Weights of a small GPT-style language model, trained from scratch on English Wikipedia: MLP 2048 SwiGLU, 695M tokens.
MLP neurons of a small language model. Each row is named by its layer, matrix (down: output weights) and neuron, and shows model dimensions 176-431. Each number is 500 + 50 x the weight over its row's rms, rounded and kept within 0 to 999. Numbers have three digits each. A neuron's up and down rows have the sign that makes its largest values positive.
After each neuron's rows, "raises" lists the tokens whose logits its output raises most directly, leaving later layers aside.

L8.down1499:524403447526496502527458534494528533563530554500411498444512492505466490537532604472533477522517470479461481525487531467459523454502453539499567528537504438302485450505424477490500593458548514547495498460498480470484484480571498513470485531487520486501472505490508537439543515538524528491505543463537478550449494512417494515531530514513480506554448494494535497517549512452551505535446467528429453547448514519470561558468569577495459465548452478501485548539523423508527478463518453495495551534517464445506473482577550473515528460550453492523547560456489473500494503460463614527529498498558482505488476594508527499527521518464473543520466484529543503514467492439537576535518439487500531492539473521524430468465501446486497569493484472503468467563483478500509401507524509
raises: "\n", " However", " On", " In", " An"

L5.down1817:424625434409415528456564452453514510508423465493536555510476516486558451575514501485487452505508506472671422506500428470480551523495472477448447515480540536488531492550514455469401477507608564549447536447526468552563430476478502455514359557485511524423486458567522443524568593409445474431564538454597426601558509519513503504484465515525454417550536559482489539525531474586480499438477467507446566491468479527483520410563624468472566526516540445568484495551468513586500471594537599486593548455501518456518414553558466519525508491507477458502547435567509479489448497501503456513583499494445492542524350449368527468581478506541598513502525470515385441511529537516539508574343546499519579435497495518456522438533440490473475542551491540443514492639475579477458483455544535
raises: "s", "si", " neighbor", "pictured", "]"

L8.down777:552594536531583537385480465506481510478556488542474503434544504454448517590482517454561439530520448510527538486441484490430457514476496534504439444443537450426512555507585544551554503382465581463611508503438531598567455440468461495521428443476538506523546506488465453437477558474564475425445515518491626491555501426458534528441500586479439522487487609487543517480521450518517514569470480495560543561511598575361518478469493423437565419431555477492526512423549572560485523460493518523442502421469413523512568491454490504458521536436540478560466541422531580515463448511542595538521421523463548476500428481474566450418436564430464488353490515550469427400475452514511518484486355503520451587429511469503535449519413487504543549483556495486475465549503467551510547548465514
raises: "tic", "ive", " scores", "tico", "arium"

L8.down786:521567572381480518544550456468477477584568519479414489446466537504458501470523487395611534589495446489546491490489554485519518584541458510476393470494470487495479452397572510529476511554511406459496452562476422579426533490499522475525438541517425573451476401487496485485441507526616509538520499487439620410424489559588486526550546465521692533475527481496503507459590428556469535498467475493520580595442500541601458477428412531627460552450452396537450480487564483446485512496542521499497480443488489446486559417470413525426448557417445508496582564580518600569416507522505509453419562414546539449512485493474492549459446538571396458500598560483503492472496536599464479455534521492479535532549479480449575494567437516494444504544475486482490553576483504494560454576536542
raises: "e", "ud", "t", "ts", "da"

L8.down120:436530506545562552446463547503501439536578468542514442494477515596471536410585421474456499506428474563503588529524452515526437485454465576476449510479494564568452440516543619483495487437625392492559503581485508554463554485449528499545478574481363481539459502554500527514489503510420407594566459509575499474460498559502522493463517514400502493564510467410501581412445478554515500431507420562514456418513538539500526594447536511468573428482560451459491552454581457546519547585520554435485557586517468591492503516437590550408468504651423544516491444461455406484484411497449575536521420488527469467505495464527576444443508543587465608584486501445540486415464456551454531451542608429596451539461448493517423458532491486398476461494508511529461554545504432500426526473494527
raises: "ri", "ori", "ary", "or", "il"

L8.down1717:587404553533532574470542548520457493466598541505540437529494457510534518476429451445531637468475532417265544554406462495590500545416464555486394518513477512514502487513592475524578494585444430524414518585397507499410470485546469530499529550512499404493433470476533419492454473528524465550550466509462631463461598565524493508513562558452588514540477476483591516648473482481519509480532504505604515558498480509467429610479544473469446456411443539497574566527570524518439467570507507552367453417518421496450454500562449510518434485466518509541410497485561505509535499484527436538385467617552488524504481516531549551476527549501497485475474431460469445506497545477574528449441455479427545490392559441480469433461562503571550442449467392499529529497472468521533544553579482
raises: "es", "ing", "er", "ers", "ido"

L8.down1259:372452537444560437442455391498506442587573545433544524401464493438508535460429445529632557478571509537549480533446553495468515537483466518565546473528400545664463482479463525541533487463504475513525502476398532536508491534502526497531510502546532480496397461438468450478465500440467527496514431455582521397487469584519534431576471503524451478467455521443494488559509473589553550476493477517528467507488477520524582500524501587447519492470517490444459468554442565490533541532489450526499493463477515512586468546535478440510409488489489502505539480521524503515538560462581457509505539476488400558511552541460589415515513490489465524557565571530559512532461551547478526484500371464516542531472457455435432543582448499554387484532538486514522460488474469461519486500477580
raises: "tz", "tt", "ts", "t", "ters"

L8.down240:438565501451475521566508487511631535516365493495466508399495470528489478453542519483465514497458457464451428469541561426529557419416519487479456595516544509485508579475487463485476521485476440428523550527492523521453438540518489516567482499546536710547509503515437597506503459442486490553544561542496474496524492507470472510579488587433489515409389582471435532598473433538502488476496526509410546528469477473499479450511515496508525524563457489588458472516484466491505539619479482536531502512443593445463543544519439487468440508462488460470558463426548438567533497521459589544318481510526507473452504468490454519480532513501494520473482503535444479448504551513462396531552564436504455619514439513567451516472437701473496468561625527500446509549526498467565493592454555
raises: " make", " create", " provide", " carry", " give"

L8.down667:483462552554481483490487569448507519588511520493468516468481476504497506494498483472520437552488455509453483503479540512505521460506472574487554546552464432331458502514482495517494535481559471488492533492524506488509423480550503524477511511579526599487490497495488564441513539515516558491530596478478543487464458490506496504528479584451481548502505450434588471522527443459506539454489455530463484627511511540489502517501577566512521483601449462503491505471542428460535457443516459525476502482542538510499480525521515511485477443523456498427478492491478501474498542510462612544565541485473507477505474541463506472470550498449471514567540472482475519531425472472528529511496519503511528507528497530537436469481465258540478445561416498511501513573484481440546413527529453
raises: "\n", " During", " However", " As", " The"

L8.down388:452616456388519469526549487485467538449390479532532497490488513501512478506477431531555382529582521523649512412504489543487548536547428492529481475512502460505465501507466562562428478441534532600555537524544524545548584463536526518434534583417499622498471430535535440507598507455420464523494527489497435475536393430447513542488473503497494496490490576471544465452461456552559527441477495557490490480451498499413497498579482573510569498557520461556455533501467492493513527471467541496531482586541436501597473484476469541506479432503546490514478403503527491365379485576516471484535578453563446515573489446427527511508526523474496480510524555570452484515513436449500563591456398472508528428539516421415488470502477542473480578515460527516441432532533581508418454450486554
raises: "s", "si", "ER", "sen", "sel"

L8.down1250:569511515560514593426470503476550522487505565507456411570491475455513548436509561498514549489508523425539488471568517450384528467493453479480475442555480535660577438469524528478571492531546549529536433572472489464512515532549499492530446486513449579492473472449524394477525463458464395574429524464496514434558459525453516539483516501434503586615528509490408617518515474541461589493446594491455459508536501529518474564530469579528515533525488519575464628493461551552399413591493520556442490478526518466559449471538518467503520541423520537550481492549480496489558527511558505469539561449541480505559517469487503507579463478508416469554548615539484465536482408555511506485526451511543590455466511537513411391432498451523428486437437588515442470465452402588522484510526424
raises: "es", "e", "al", "å", "ers"

L8.down291:439515463573628351511461527505478539360498583514505488359462538444451457516484433539546498560535516533532445537486479380478477466483515403453524485532514551563537555504509454599524475517453478509525508497480429593571469466506504526552609551572583513519575512538527528450500450519473556586541549467524493411468460570573518492482514548460505497494439430568517519491501541521472490591456420505535549428450403598533569505401518509400594429574636483456499509448522420395457475429488515472517592513581493473474456470515401449566500477464508431457468499548528514416490491546465568529453559584519480528418536473564461420610464436516471448453531551449556460524479402442547476502516535450541546527485540442505444496671460567457462564502595550583514448548496491557533472499534524
raises: "al", "ian", "istic", "ist", "ach"

L8.down806:467466424509481493524469538458485480511518536551530439497557473475535556567568534492493498510489450558394563453547412531434465528543413453532539484501508472477567480519525449502460449538453400434506504429558465449518499474491540537469491555538548498429522510546495506380505541489596564482443494469444561522416484454462451483525453509550521460419526481400531503533427383488559460475476488502644420474516465530531431472562512457408486537516530476480528433530548455543458421503587427510489551538391521563576526506490455529587578497560492500542485503478431504517431573569478479456485501521480490575507478529403506476436442467473495508509542493548526427500454547395496516499475519609482463501417473561489464477385549447528472614557512506503471474572406542439510421524536531
raises: " the", " their", " its", " a", " what"

L5.down705:501500467485462505485488496517524583570428402494445589331503526469490536463502511458475492501488458496496496553486403565537528506461561517480546458485473432456444508483522480485545456531510431544481483476469552457526404559518449503478508486507589537531477538490446484518505464533470477496450458470526339470490471523485551472518541486509507560574473440529478471487518523468482481445435475410522525534437503533483504574538612427607529585468447465555488458452484565457446520471515475501509526499509451490497517502436534401481434536494492586502569545539385538498506521389412557517548562556515447581467490457414554510459612471521470456440548552503468450557628482536507494425514437481540533450520581452463516487511529496550464404388506523492540479519470477547445481607407550
raises: " of", "\n", ".", " -", "'"

L8.down298:475466586548567485446434448530532476420527500548549555423559535481437483547558453458472531569459506493457546572417473480478426595434490527502510495561511581567526511489465532557439500476487494520481457510477465465539473553546536443528476454632507585501536514449504537462494483384521496524440376482477525448521472595500499423469482523528482532514443538489444448540425531484599452473488388501386454503588496465494493512501440480471475540508523490402506449547484472494400477486532475456483522478562609480499456458502465472507467606534492447523530576485564484471521565597498499553494497480465439517493560434505487526490501410446531581494525494420598558544431528477551503545489503517571479509522536435373442531453499529519477478504495547520460575530521429502599522505534465
raises: "ent", "ick", "na", "ø", "re"

L5.down1522:492512536559432431600422558470461464523493511485563568386437525493526515513525489570460548503521542493564493403587579493448471410524438497563539473503433414434498447418439549552427410515494493469443521610452464491511524519457509509482470416508572591460570375477598464438515549545475553511516557564507492472431509514423499402473494505505445518554425460522594543497550594541445515542537504479522530438441477435572485481534469486456501375540427476489416464540561456483451447602494518441467558453491437435501508517534514429519454482565516483490527493503485522400476546489508477491532497460406597556536486471479546460493518539444527554554497575482491464396493506610469564572577594521526545518439522449551478532547442529427428483488435527504544453538445422593498430536462468
raises: "es", "al", "ion", "s", "able"

L8.down236:499520514533520479490556517436587522480452492429429488431527492525416514521562570503514458524550418525529435537515525492501515512509483443470535536583502447368477572502507538533539492506541494475461489464507536483441496481509528473440501498531489515471475510456480575466545409497482523505493605485536491506447513515417406487495461514484552581490446592491511509535594514476489505525468481433495468503499518610524617520492524553540422460517537559478537515554505455457551497442426454479505532377567476545462472449529511474480502423557521506506431424411469509458493494468456632520430540559568418445444414511495564487490526459452483539535470493537525461501516466525481490489553384473477474524551463515505489534422415409504442504466501490563502389484519514589556481471542488
raises: " Other", " Despite", " While", " However", "\n"

L8.down1702:535505522517597450549504534516448496545524492496470458509421487485484367454546444542463508574474474502558465440460540374568479471428508458505436482464514460511499451453436576525507467398507496507511593509528557513509542504496474430361503427499501560510414465507405544520482433466497496575526521504551570465509439428494483527440498490388506483454524479520609582510519543473544440478558423559556413503449465502486503515559569489380527553507480547499532500434477563562509426528555558544494529508645562487473494527587442547455470473505489474500499534569479426443499438455443481571513480479550512623524531466502538444469558422530570411511438556440552540590499481470443454524474519526494519543465476539576432537575496369484495467509516566541462559421502492517497481426490584
raises: "'", "’", " resigned", " family", " retired"

L8.down200:516517446557629539484486456450569461524503545411511548564486385504482506490526512505545497521489435534507506482437555533507487490421459470486487446478531438388449548409511561502407490540488516469535455530502525504490537451499496537483379426487473593430450396336499487511563498530425574433438608553541466557561550559490481519466484491533403562471539630538579460494470487520472479503487534534407481461493414488548625503581472459393560533519509499535467503498480555548486494570457511476547527457470512507480474519491465483503381464421457461463496407552537479464512514527528477464561488469403398521480527432483423538483559534419434480609582428494527433603533567538527421467452467552517447457454491436533488582566535408578463408537508525582503509549452398530521523500502507
raises: "e", "es", "ll", "ing", "ding"

L5.down4:522405465483569551481441538467530506569560570500421507493523492484417544540516524457474472515532482616435575428536463537512440453513436431471598461502574559465542553450542458465431409452558442535573546524621493484480448434513460601466463569467502459495557495588507509559545494456456515532444466538592478459382547397463435484511497460562533488483557445517462369573559535490455499438440516497487464480483394515485390573553474505410444543472498527509511441489522514522427434499571415543456549530423480499560532525487451506533566472539500399507473515511500481524475515448491508482508546505586515514601451469509404448547463448465438456534550508501543455459454446436441457532569449502480477404466453493463442535555490407536467557474466452583467440435489502479519497624506462
raises: " him", " them", " its", " his", " their"

L8.down1688:513535446546516449558582580513500442516522440401438500499474520506503491451525509533455534490567516465536522500554547577567652489486495495409556607421575466406420557408383502496429427421501472526538506518384409509471444478524471471551475432501458481490410507521549524526524423444473507508539544471424596577497503532495534475553505506428476574511647512542519461525540517458490564472510532463544441507454529517535486475506448443467459504490434521462526543483444520519511493583477512505452532509572419535473436461510612547492521388562506609595527451531481480504448477533481435443610515511520473557540455548434542516465522461548461575480549555495493484484472484601494403421457419473438535486506491539454430472531555493470485546406558422548478486443475478469506354500369507
raises: "–19", "–2022", "–0", "–2020", "–1997"

L8.down768:521482622543501560460564479450496549497542484452505452400452483457556526478490529451518517445581583463493480488526586402464531469389476558507433450552463512604556589477447505527484483438490476547627625478505507448460479509498440501499511521569562496510568532501526487533471533444534482463491514534510577479496548516503553519481600583451519446534517488557559527532452591456552533564453462439554460557499456537485459471535498554490531456593432449470405521508469555596574430509503535518495446307507533607505451449393500546452510450457485478436472408507502407527539480463504494497477547576561506536473400576463515550539481513556449493458548478423585429538485479568430514485457452503452514559487436484519518522564488502522403504507422576525471475473431523460467403468509507
raises: "ments", "ment", "ations", "ries", "ming"

L8.down753:513499476447498548480498381470484511466496495526563458513484473386502422579459494516511551456570490416506501552502460504557538444595399470500512504492452466445496532592387529485425513510555410528567540428451461467462611472476489546609469465487615550456436474541487527539478466546493456529481511424455499573475562437581605562455518438552603450471536527497521481524442525579481498484523549474564467564478532483395543598423508453518478547597485591455417488494462461426476446467484481487467488489502547511505491539488424476490444587495614487524480465392574527511530551448488522472565498545503484552481479558457500423593475493502536422427463524475449498533435525569502548501437479503563506463563502516525511487514522538528499540467430431518494462547469506502518451555573443
raises: "ing", "ning", "king", "come", "ers"

L5.down1728:547434503436485491416495548471510490523540555435551497507503468483442488421557491568514578442441566579537472418497509487433435463505533498464518540473594467548557488480545470452578516507588531594558529542552459466500445429522562560368402587553505561453518481449442545465531562521450416488412521429548426482454527469525588519425482469494506609448424538419577489528537543560515464427485443502570532588539505451551471466413593551544505591548495532510444607525511471519495499520562460513561482551538425533415535580465456500450448457515496435531533445555525550520476522538470558520511527543547455545494503518455574376480464580543453411610529490511489554485380514585415395492541476436490459485561504462497436562523512534435511474455463488448568539507504464429482495592514421
raises: "\n", " -", " –", ":", " —"